{"n_layer": 11, "d_model": 384, "n_head": 3, "n_kv_head": 3, "head_dim": 128, "d_mlp": 1536, "vocab_size": 2048, "activation": "tanh_gelu", "norm": "layernorm", "norm_place": "pre", "norm_eps": 1e-05, "positions": "learned+rope", "rope_base": 10000.0, "rope_fraction": 0.5, "qk_norm": false, "attn_scale": 0.0884, "bias": "none", "tie_embeddings": true, "parallel_block": true, "init": "uniform", "init_std_qkv": 0.0213, "init_std_o": 0.00455, "init_std_up": 0.0213, "init_std_down": 0.00228, "optimizer": "muon_variant", "lr": 0.0099, "beta1": 0.95, "weight_decay": 0.028, "lr_head": 0.00621, "grad_clip": 1.0, "warmup_steps": 200, "schedule": "wsd", "decay_fraction": 0.843, "decay_shape": "linear", "final_lr_fraction": 0.1, "batch_tokens": 131072, "seq_len": 2048, "doc_mask": true, "train_tokens": 899800000, "steps": 6865, "dataset": "wikipedia_en"}
MLP neurons of a small language model. Each row is named by its layer, matrix (down: output weights) and neuron, and shows model dimensions 128-255. Each number is 50 + 10 x the weight over its row's rms, rounded and kept within 0 to 99.
A block is one neuron, or neurons of one layer that tend to fire together. After each block is what it responds to, as a language model described it from the Wikipedia text at the highest values.

L6.down69:44 41 41 55 47 70 44 54 59 53 45 55 53 42 58 48 41 62 57 63 49 47 41 47 68 45 37 35 45 54 39 51 38 47 65 58 49 63 31 43 53 64 67 61 51 43 47 50 49 46 59 57 56 46 45 42 37 40 57 61 42 52 59 56 61 39 42 41 54 52 52 49 24 50 45 43 55 62 54 61 63 63 29 58 68 35 41 52 68 39 51 57 58 38 42 60 59 57 42 62 46 43 23 52 51 38 30 57 52 31 45 36 60 44 52 60 59 43 48 60 66 56 59 47 63 66 43 45
L6.down360:31 71 49 52 44 66 53 53 52 51 57 55 45 55 45 47 66 64 52 57 49 45 47 49 58 55 38 59 45 46 66 63 51 40 44 40 33 67 55 69 60 47 58 52 62 49 52 57 43 46 50 62 50 36 54 49 50 46 55 63 41 59 54 40 44 58 24 53 46 48 62 45 65 49 34 49 47 48 71 50 55 64 39 44 54 37 42 57 41 38 40 42 55 45 67 53 70 73 34 41 62 43 41 34 53 53 35 53 37 55 33 36 62 54 51 43 55 29 52 39 55 39 40 54 53 68 39 44
L6.down885:56 37 47 67 54 63 59 42 68 64 60 50 43 36 45 53 59 41 40 43 51 58 49 33 64 79 29 42 30 57 52 58 58 52 49 62 55 40 54 50 45 53 48 61 47 49 63 56 59 53 61 51 44 51 42 50 45 45 57 42 27 58 46 50 55 51 53 54 72 67 43 57 48 67 52 60 56 50 70 51 54 43 49 39 52 44 52 67 47 48 60 54 50 63 36 53 60 48 39 50 59 65 44 55 53 59 50 44 53 72 53 38 57 43 41 38 64 49 45 61 67 47 52 49 57 47 51 55
L6.down1268:50 49 49 66 48 49 44 52 45 59 59 64 51 51 50 43 49 57 38 49 51 58 43 49 48 24 32 54 47 70 72 52 53 53 46 43 38 47 59 51 60 51 37 60 42 65 48 42 54 54 51 53 35 58 59 48 53 52 56 45 49 54 31 52 58 57 45 60 70 33 63 60 40 31 57 45 42 56 46 42 44 39 65 48 52 34 53 54 56 56 54 57 60 44 54 49 59 40 61 46 61 66 33 53 42 46 44 52 61 41 50 44 34 46 55 49 50 54 56 50 52 49 45 60 57 48 54 70
Description: Past-tense verb suffixes

L2.down88:53 41 62 39 48 38 51 42 48 48 56 34 39 57 51 66 50 41 53 61 43 46 39 58 65 57 47 54 49 49 34 51 45 41 51 68 61 37 59 57 37 47 65 32 69 46 47 49 35 43 61 47 56 44 45 36 45 51 60 49 47 52 52 52 49 52 62 59 42 38 57 67 58 44 56 52 58 73 65 53 48 43 53 52 43 56 66 60 47 34 50 59 51 58 26 25 57 42 32 40 55 51 26 54 62 53 52 42 52 53 50 32 60 58 66 58 39 52 37 57 53 45 36 54 76 42 61 60
L2.down145:40 47 40 56 41 35 28 47 46 43 40 56 57 31 51 67 58 66 47 57 65 46 59 34 53 43 83 36 39 57 65 40 49 62 40 34 55 59 40 56 47 40 62 57 46 40 45 56 38 41 33 47 69 64 42 62 49 49 45 48 66 55 50 55 49 53 46 73 61 60 44 45 57 46 57 41 45 53 54 38 52 51 62 52 80 28 49 48 47 55 47 63 44 60 64 52 88 45 58 62 52 57 52 53 47 56 53 56 52 47 50 49 68 56 50 47 48 55 56 61 74 49 51 56 52 51 50 54
L2.down265:49 34 45 35 63 50 45 56 36 52 60 42 46 51 51 47 27 46 46 43 43 32 37 53 58 44 43 50 33 47 51 71 32 35 52 63 56 26 33 36 28 55 41 49 46 41 55 55 73 55 24 50 57 50 59 52 52 46 59 61 34 39 37 50 53 55 60 42 59 47 53 68 49 47 61 38 52 54 43 61 47 50 45 47 60 52 43 55 42 52 37 61 42 46 46 81 47 71 64 58 58 65 65 37 51 51 48 56 55 46 64 41 29 68 55 40 55 54 46 48 69 31 42 47 67 68 45 59
L2.down440:46 39 58 39 63 49 46 52 57 55 45 75 47 29 39 68 47 51 44 62 59 49 26 62 44 48 50 37 39 68 68 67 58 48 39 50 41 37 36 45 44 44 48 63 61 42 62 42 44 43 40 32 67 42 44 50 71 61 35 65 44 63 58 34 47 57 54 53 55 61 53 37 46 70 68 62 50 66 70 49 46 63 53 40 54 47 54 57 40 57 51 64 53 28 41 54 73 65 43 53 51 60 63 47 63 60 51 53 64 53 51 47 52 50 46 47 51 65 55 45 43 43 39 57 47 50 50 54
L2.down585:44 51 43 53 58 47 51 50 57 42 53 42 45 41 43 51 52 63 41 67 42 55 56 45 60 45 57 54 62 66 36 41 68 45 49 39 46 47 54 60 62 33 47 60 46 52 35 48 43 52 44 70 59 37 54 68 26 49 50 53 47 65 70 62 57 52 61 47 48 39 47 32 64 54 55 54 60 56 61 41 54 59 52 40 58 33 56 52 49 62 60 47 48 33 53 38 61 55 47 45 45 53 32 56 49 61 49 56 64 45 62 52 56 56 65 44 48 31 72 47 53 32 70 52 41 61 40 61
L2.down679:54 63 63 47 56 35 51 58 48 63 53 59 42 57 31 41 56 46 56 50 43 56 65 44 77 36 59 41 46 46 53 56 42 50 54 58 47 46 48 58 41 56 56 60 32 64 32 51 59 70 40 56 38 44 62 29 59 59 50 70 18 40 34 38 49 47 38 50 48 53 63 46 44 59 58 51 49 41 41 43 66 35 56 52 41 51 48 57 46 54 63 50 53 59 56 52 36 49 48 58 55 64 43 52 60 53 39 46 51 45 30 32 49 61 55 54 43 51 66 48 45 51 46 57 53 41 23 51
L2.down872:52 65 29 54 55 29 26 45 54 54 52 36 39 59 64 45 50 56 65 52 55 69 66 39 67 44 59 56 43 42 60 44 63 42 35 51 40 52 78 48 30 49 50 64 49 64 40 45 30 50 55 47 44 41 60 77 57 63 53 60 52 37 55 49 44 57 52 63 44 45 46 48 39 44 47 71 49 55 37 43 57 50 30 45 62 66 51 42 44 48 49 55 61 39 40 36 66 62 45 64 56 47 43 51 52 62 55 51 44 46 46 40 54 45 39 58 49 57 49 48 40 52 59 42 63 52 43 38
L2.down1364:69 57 50 56 41 38 65 36 50 62 50 35 33 45 47 36 33 70 43 70 44 33 45 38 73 44 54 62 45 46 52 53 34 42 57 38 53 50 36 54 45 31 33 53 44 45 56 43 43 57 49 48 55 46 49 60 67 56 42 40 48 53 49 70 63 36 60 42 47 51 60 63 71 51 53 54 59 48 51 40 54 37 58 46 33 55 44 64 47 50 63 73 72 55 51 57 59 50 55 67 37 52 55 53 42 51 57 41 47 57 50 48 27 26 53 65 54 47 60 46 40 43 41 54 46 60 51 35
Description: Mid-word subword fragments

L2.down10:45 56 49 75 49 50 43 53 67 65 61 26 61 50 68 31 49 53 40 63 52 48 44 45 64 49 63 51 45 40 42 56 37 20 60 54 43 29 50 42 29 72 45 48 73 41 53 48 39 59 54 53 48 40 54 65 43 57 56 50 49 52 62 44 37 44 41 61 39 43 34 26 51 52 44 56 52 52 48 35 51 65 47 37 60 43 36 48 62 64 51 47 61 51 33 46 33 65 37 47 59 63 41 43 72 58 52 45 57 28 51 46 29 50 60 64 49 59 62 43 37 60 64 57 41 40 61 47
L2.down70:57 74 42 59 46 36 49 49 52 42 45 48 60 42 47 34 57 49 59 38 49 51 43 43 56 55 38 63 52 37 53 48 37 51 62 43 48 55 56 36 57 41 36 68 41 65 53 55 53 58 60 62 58 61 47 52 63 55 60 41 57 41 43 58 42 56 59 51 46 30 41 64 53 62 54 52 50 48 48 56 46 60 25 63 45 49 66 52 56 52 60 52 69 53 38 64 51 62 57 45 65 59 53 55 47 54 28 69 37 32 51 54 53 50 60 44 41 39 60 51 51 34 55 54 51 56 31 49
L2.down249:70 39 51 61 69 61 53 53 56 43 57 62 48 50 42 41 58 42 41 46 43 60 47 54 61 44 59 34 47 60 40 47 46 53 55 25 57 75 51 20 59 46 59 55 46 44 53 56 45 34 38 39 48 52 45 61 57 45 42 44 48 51 56 59 51 41 47 58 40 54 44 59 41 46 51 47 54 58 51 40 54 63 49 30 40 54 64 58 57 51 47 60 54 32 52 51 39 63 45 49 49 56 63 47 45 52 60 60 40 50 53 48 49 51 42 59 50 58 51 21 45 67 58 59 56 41 47 37
L2.down519:47 39 51 60 45 51 48 39 50 55 60 69 55 78 57 47 49 41 50 31 35 64 65 39 56 73 67 61 58 51 62 66 62 42 54 48 39 50 59 56 47 45 51 49 77 67 60 40 45 42 41 64 66 56 53 48 41 51 51 30 60 48 66 61 46 51 50 60 68 53 34 80 49 58 50 31 50 58 38 28 63 58 41 70 56 48 51 43 55 39 72 53 47 51 49 37 49 33 58 47 36 51 49 59 40 49 43 51 39 37 55 54 48 49 48 48 43 58 56 45 46 53 41 41 65 56 39 42
L2.down538:43 41 54 43 56 51 62 51 60 74 44 35 29 74 36 43 51 39 49 47 28 53 61 44 64 58 47 48 42 39 35 57 44 66 63 56 46 51 53 49 66 59 45 61 50 46 39 57 48 62 46 50 52 60 43 54 56 51 54 60 35 50 40 49 50 50 60 66 52 45 53 55 41 52 53 34 54 59 67 48 44 45 44 60 47 45 59 48 62 55 42 61 59 51 53 56 49 36 55 54 64 47 47 42 65 66 57 44 57 42 47 53 46 48 54 32 43 57 40 65 42 57 49 48 44 41 56 58
L2.down582:55 43 60 39 35 39 57 59 59 48 35 67 61 46 48 57 60 52 40 47 42 63 48 34 45 45 42 43 41 52 64 50 41 49 54 52 49 38 54 59 35 71 55 46 30 42 41 48 71 50 42 56 44 56 49 50 30 46 60 44 43 59 51 60 42 51 62 64 52 41 52 52 37 46 57 44 44 32 68 60 62 77 59 46 39 56 50 60 41 46 41 50 62 59 55 51 65 43 56 58 52 51 64 46 65 45 41 49 60 60 57 49 69 43 51 43 75 45 43 64 64 62 59 57 65 47 37 62
L2.down615:57 49 43 58 62 49 48 47 47 55 42 48 51 45 71 56 55 60 63 53 41 50 38 57 27 53 66 54 50 46 44 54 33 54 47 68 55 28 48 24 61 51 43 50 54 55 48 68 48 53 48 44 36 54 46 61 53 77 46 57 44 57 54 65 42 61 36 50 53 52 46 53 39 45 68 44 39 56 56 67 54 74 66 67 55 60 46 32 50 46 50 46 40 60 41 35 57 64 29 47 56 46 48 50 59 52 46 54 36 53 70 36 51 54 45 38 64 29 69 45 47 62 43 56 58 64 50 42
L2.down1313:50 61 37 62 64 52 49 53 48 50 53 50 35 44 69 58 69 57 46 56 47 65 61 34 58 48 53 43 59 39 59 52 41 29 43 46 53 38 56 46 51 54 51 55 39 44 65 37 48 46 54 43 62 48 49 54 51 45 54 40 35 51 60 65 41 75 61 63 48 51 35 41 45 38 45 64 50 51 57 48 58 49 40 55 57 52 44 49 57 32 51 29 37 47 57 39 51 68 36 50 57 55 63 40 52 61 51 62 44 49 65 47 39 60 57 45 49 64 56 28 52 48 76 56 50 44 45 47
Description: Mid-word vowel-consonant pieces

L8.down370:57 58 59 31 53 51 35 72 37 63 45 54 59 52 50 74 52 52 42 52 47 64 54 53 45 50 54 61 55 64 28 68 52 59 52 48 43 48 35 49 55 48 63 36 43 50 75 63 66 53 53 59 51 60 58 51 45 33 46 56 51 40 47 35 39 71 50 51 71 57 52 41 40 58 62 63 44 50 62 68 60 57 41 76 28 54 61 38 36 62 50 37 35 50 50 26 71 70 50 63 50 29 50 51 53 55 60 44 46 52 57 49 63 44 48 50 51 48 53 56 55 40 52 62 45 42 55 46
L8.down461:33 65 47 46 54 48 61 51 49 51 58 54 61 63 51 46 39 52 38 46 47 55 52 48 58 45 46 70 61 64 46 41 47 52 42 51 36 55 56 43 28 46 44 58 55 55 39 41 55 68 63 50 49 51 53 62 51 52 53 64 44 67 60 57 37 50 53 46 50 50 63 62 52 62 61 56 48 40 44 36 37 44 55 63 38 53 33 41 49 64 35 51 57 61 54 51 47 47 57 48 57 56 73 42 56 39 30 72 56 38 46 65 39 58 39 36 52 45 30 47 31 33 43 42 57 45 46 55
Description: Past-tense verb endings

L2.down65:59 66 55 65 37 45 54 42 37 51 33 57 60 45 52 63 56 50 40 74 49 50 46 50 58 50 67 44 52 49 23 53 47 52 35 36 48 51 50 52 30 38 62 41 75 51 31 63 67 42 24 63 48 39 51 55 53 54 42 59 49 58 41 49 43 48 35 59 51 51 45 62 48 37 36 39 45 47 51 42 58 47 35 51 47 45 63 66 39 37 33 52 46 47 55 53 55 65 75 37 66 62 55 28 56 46 43 46 53 34 59 28 59 46 62 44 43 40 41 49 69 77 55 45 56 62 64 53
L2.down544:49 59 49 40 36 57 53 40 42 51 41 69 70 48 47 46 51 53 38 52 54 45 61 50 46 28 60 42 37 52 25 58 59 62 51 58 64 41 59 62 53 51 28 50 46 50 40 43 40 50 49 43 43 50 45 49 40 55 70 52 61 54 29 43 57 42 35 48 39 57 56 40 49 67 62 47 39 64 68 49 41 39 58 52 43 43 34 58 31 36 40 57 53 48 39 40 57 48 50 37 41 52 28 71 59 51 38 33 52 54 50 56 42 35 44 46 52 39 54 48 52 49 40 29 63 61 64 48
L2.down932:56 53 53 55 47 44 44 54 23 33 56 62 40 46 49 40 58 61 62 55 51 53 46 32 57 76 65 35 53 48 49 51 53 59 47 42 53 54 87 51 40 39 33 26 42 54 45 45 48 39 59 52 48 59 46 43 61 63 50 40 55 40 47 38 59 52 54 40 53 64 54 62 40 48 47 52 60 47 46 38 44 35 55 54 47 51 64 56 53 50 64 75 43 46 45 56 41 59 74 50 44 31 68 61 60 57 42 47 34 48 42 41 47 41 67 35 51 51 40 52 27 70 26 32 60 43 63 58
L2.down1002:61 34 49 42 35 49 40 39 56 50 54 46 33 51 59 46 63 64 45 59 65 61 41 51 53 61 43 43 51 56 45 54 53 70 63 41 41 48 67 59 59 55 40 21 47 46 38 54 47 45 80 52 44 68 58 33 56 56 56 43 41 42 53 56 41 54 56 39 28 46 51 46 52 45 58 34 38 54 52 45 45 25 41 47 62 74 63 50 34 29 70 47 33 46 42 47 56 44 61 52 39 44 49 49 56 45 57 53 58 46 58 46 51 32 48 48 63 50 42 43 35 36 49 54 44 40 47 54
L2.down1242:49 54 53 57 51 38 57 44 61 37 28 41 43 62 41 49 59 43 53 38 76 46 55 60 43 62 47 51 53 53 36 40 43 24 47 59 75 48 60 32 46 60 43 57 58 57 45 59 56 61 52 62 50 52 46 51 38 46 69 55 53 73 57 67 46 54 32 50 65 55 47 47 62 53 52 56 58 59 67 44 61 37 47 67 40 37 41 42 45 70 41 46 49 48 43 45 39 51 48 60 42 68 53 50 43 43 45 56 57 25 43 31 35 64 56 50 49 43 45 48 54 72 57 57 34 67 59 58
L2.down1291:45 52 54 35 45 64 55 47 34 44 63 59 43 44 48 52 64 34 27 53 42 55 55 53 53 64 54 46 60 48 55 58 48 45 42 36 51 57 59 56 53 31 46 74 43 45 41 81 60 66 44 61 34 62 39 45 55 60 46 58 55 67 46 52 57 34 38 54 54 43 68 39 42 41 34 29 39 54 50 48 54 48 65 39 61 45 44 60 55 59 64 61 38 52 47 61 42 43 60 59 51 35 48 58 46 40 49 52 46 50 49 56 46 46 61 64 66 57 70 53 56 68 40 57 37 36 47 41
L2.down1472:49 37 53 53 42 42 46 68 60 47 39 34 29 64 31 40 55 42 56 39 64 46 44 46 38 37 58 56 39 42 59 47 46 56 52 52 40 51 47 56 53 56 41 68 53 61 51 43 38 38 38 54 77 56 64 43 71 67 60 64 53 54 55 40 41 46 51 48 72 48 47 58 51 49 33 54 54 24 49 55 40 67 45 54 48 55 39 54 44 50 68 47 53 51 41 38 44 64 26 42 66 43 40 49 40 36 60 58 64 70 41 57 61 57 52 58 57 44 50 54 63 45 42 49 37 62 40 48
L2.down1519:59 66 56 52 33 41 47 53 57 34 62 50 56 42 50 52 66 71 48 55 36 52 48 33 54 51 75 52 57 52 36 64 65 53 36 50 41 60 38 47 58 46 39 62 57 44 45 52 45 59 38 46 34 49 61 51 56 52 69 56 70 41 45 45 54 47 32 47 32 56 56 65 47 62 63 50 32 40 47 57 68 44 41 55 43 40 49 48 39 52 46 44 35 37 53 50 60 69 70 52 62 51 48 55 46 51 61 47 42 34 42 63 40 38 50 69 64 43 43 54 58 65 41 50 56 61 45 53
Description: Word-internal hyphens

L6.down213:56 56 45 54 56 40 66 38 57 50 47 45 55 48 67 53 73 45 46 73 43 60 50 71 59 56 57 38 56 54 61 65 51 56 54 44 46 44 72 55 32 65 54 34 40 42 48 46 64 47 54 49 50 38 36 35 46 44 56 41 76 59 59 44 29 46 57 50 52 66 35 59 38 47 52 38 48 34 52 60 51 60 56 64 40 55 31 25 28 54 39 56 47 42 45 50 47 42 55 48 42 48 49 49 51 51 55 55 59 66 65 44 43 48 50 47 53 55 48 44 52 43 26 52 58 53 47 55
L6.down412:44 56 56 44 51 59 48 59 37 50 50 52 51 56 56 59 47 61 46 50 68 31 53 50 39 53 36 44 49 78 34 46 47 53 56 47 47 47 33 51 29 49 44 37 44 59 45 50 50 45 67 60 59 50 55 61 55 45 37 54 30 64 54 57 46 43 53 72 52 60 59 53 43 56 52 37 66 78 40 46 44 39 57 61 42 32 57 30 52 41 47 66 60 50 55 52 36 48 56 53 43 41 58 45 34 46 54 42 35 60 51 42 38 51 46 55 47 62 49 61 51 49 53 35 72 57 51 60
L6.down896:37 63 47 41 65 64 42 55 44 38 71 45 52 67 55 57 39 46 73 65 48 28 39 52 51 64 35 44 62 53 53 60 55 53 52 55 53 61 67 49 40 43 49 49 54 62 38 62 81 48 62 35 42 42 51 62 52 48 55 57 52 38 46 74 47 37 45 42 64 31 61 56 45 60 49 58 58 50 37 46 59 63 40 70 56 41 47 37 51 43 36 50 70 61 44 45 51 50 39 47 43 69 45 48 57 52 58 39 60 50 55 38 61 52 41 58 44 35 42 33 45 50 41 45 34 53 54 49
L6.down1366:57 54 44 50 56 42 58 55 33 44 27 47 60 56 62 46 72 43 58 51 58 38 65 55 38 56 47 42 37 56 54 42 54 52 33 44 65 71 46 38 45 59 41 47 71 31 46 53 54 46 40 44 46 49 52 66 30 51 55 49 53 45 44 52 52 44 47 54 40 56 64 62 42 70 41 46 64 77 54 44 56 45 30 48 45 48 34 60 27 52 44 60 46 45 57 59 38 71 40 35 54 40 63 44 52 56 39 56 40 50 43 35 41 69 43 50 50 55 52 58 45 51 33 42 53 54 42 45
Description: Compound-joining hyphens

L8.down481:57 52 51 52 24 61 53 28 61 49 70 53 51 63 32 66 41 35 41 67 53 59 53 54 47 62 32 50 46 46 63 55 51 48 29 58 49 55 56 62 49 48 48 35 45 61 45 48 60 58 42 34 55 38 40 54 42 54 50 62 49 47 35 57 60 42 61 41 45 63 49 50 32 42 42 54 61 64 36 42 57 48 40 57 45 58 55 73 61 46 46 55 60 43 47 53 41 49 42 50 48 37 46 60 61 28 42 57 50 65 41 45 64 55 49 35 56 48 45 59 44 66 60 59 57 62 28 56
L8.down1256:55 51 49 62 48 30 53 51 47 51 55 46 50 50 60 55 51 32 61 49 51 52 64 52 59 46 49 45 43 60 37 52 42 75 44 55 69 42 47 68 59 49 35 50 43 61 61 46 46 53 49 42 69 45 68 50 55 51 40 34 41 48 61 49 47 65 53 26 43 50 40 50 59 36 41 50 63 44 51 53 36 50 54 69 56 53 47 81 72 57 33 37 55 54 54 56 30 52 36 51 38 70 62 42 46 33 56 41 46 34 63 52 51 53 38 53 40 70 59 49 41 45 64 47 49 44 46 42
Description: Spatial position words

L8.down484:41 42 42 42 49 36 59 60 43 45 65 49 56 57 33 63 43 39 49 49 26 31 47 34 37 49 39 43 28 56 45 48 55 61 54 51 40 53 51 56 31 52 42 38 55 49 54 46 48 53 50 52 51 44 69 44 48 63 52 37 57 66 61 40 62 41 32 46 65 34 37 67 36 46 53 45 62 44 55 55 57 57 38 46 52 48 57 32 42 41 57 55 60 48 39 51 38 34 57 34 60 46 51 36 78 49 61 53 49 46 37 36 50 47 39 52 24 52 47 43 50 48 46 51 70 50 57 40
L8.down644:47 37 61 37 61 49 39 55 55 61 44 29 30 73 38 54 54 47 51 48 48 33 42 52 56 55 62 50 53 65 57 57 55 40 41 42 52 38 59 41 59 48 60 51 49 57 41 40 35 39 56 41 65 50 37 58 35 43 68 55 51 49 57 59 58 39 63 44 52 55 48 55 49 53 43 34 61 71 59 73 33 62 50 52 54 43 61 57 52 45 46 58 54 37 57 46 59 58 61 48 51 55 44 48 67 44 35 49 50 73 34 46 60 49 52 60 57 61 51 40 53 57 57 58 42 56 46 44
Description: Compound-word continuation pieces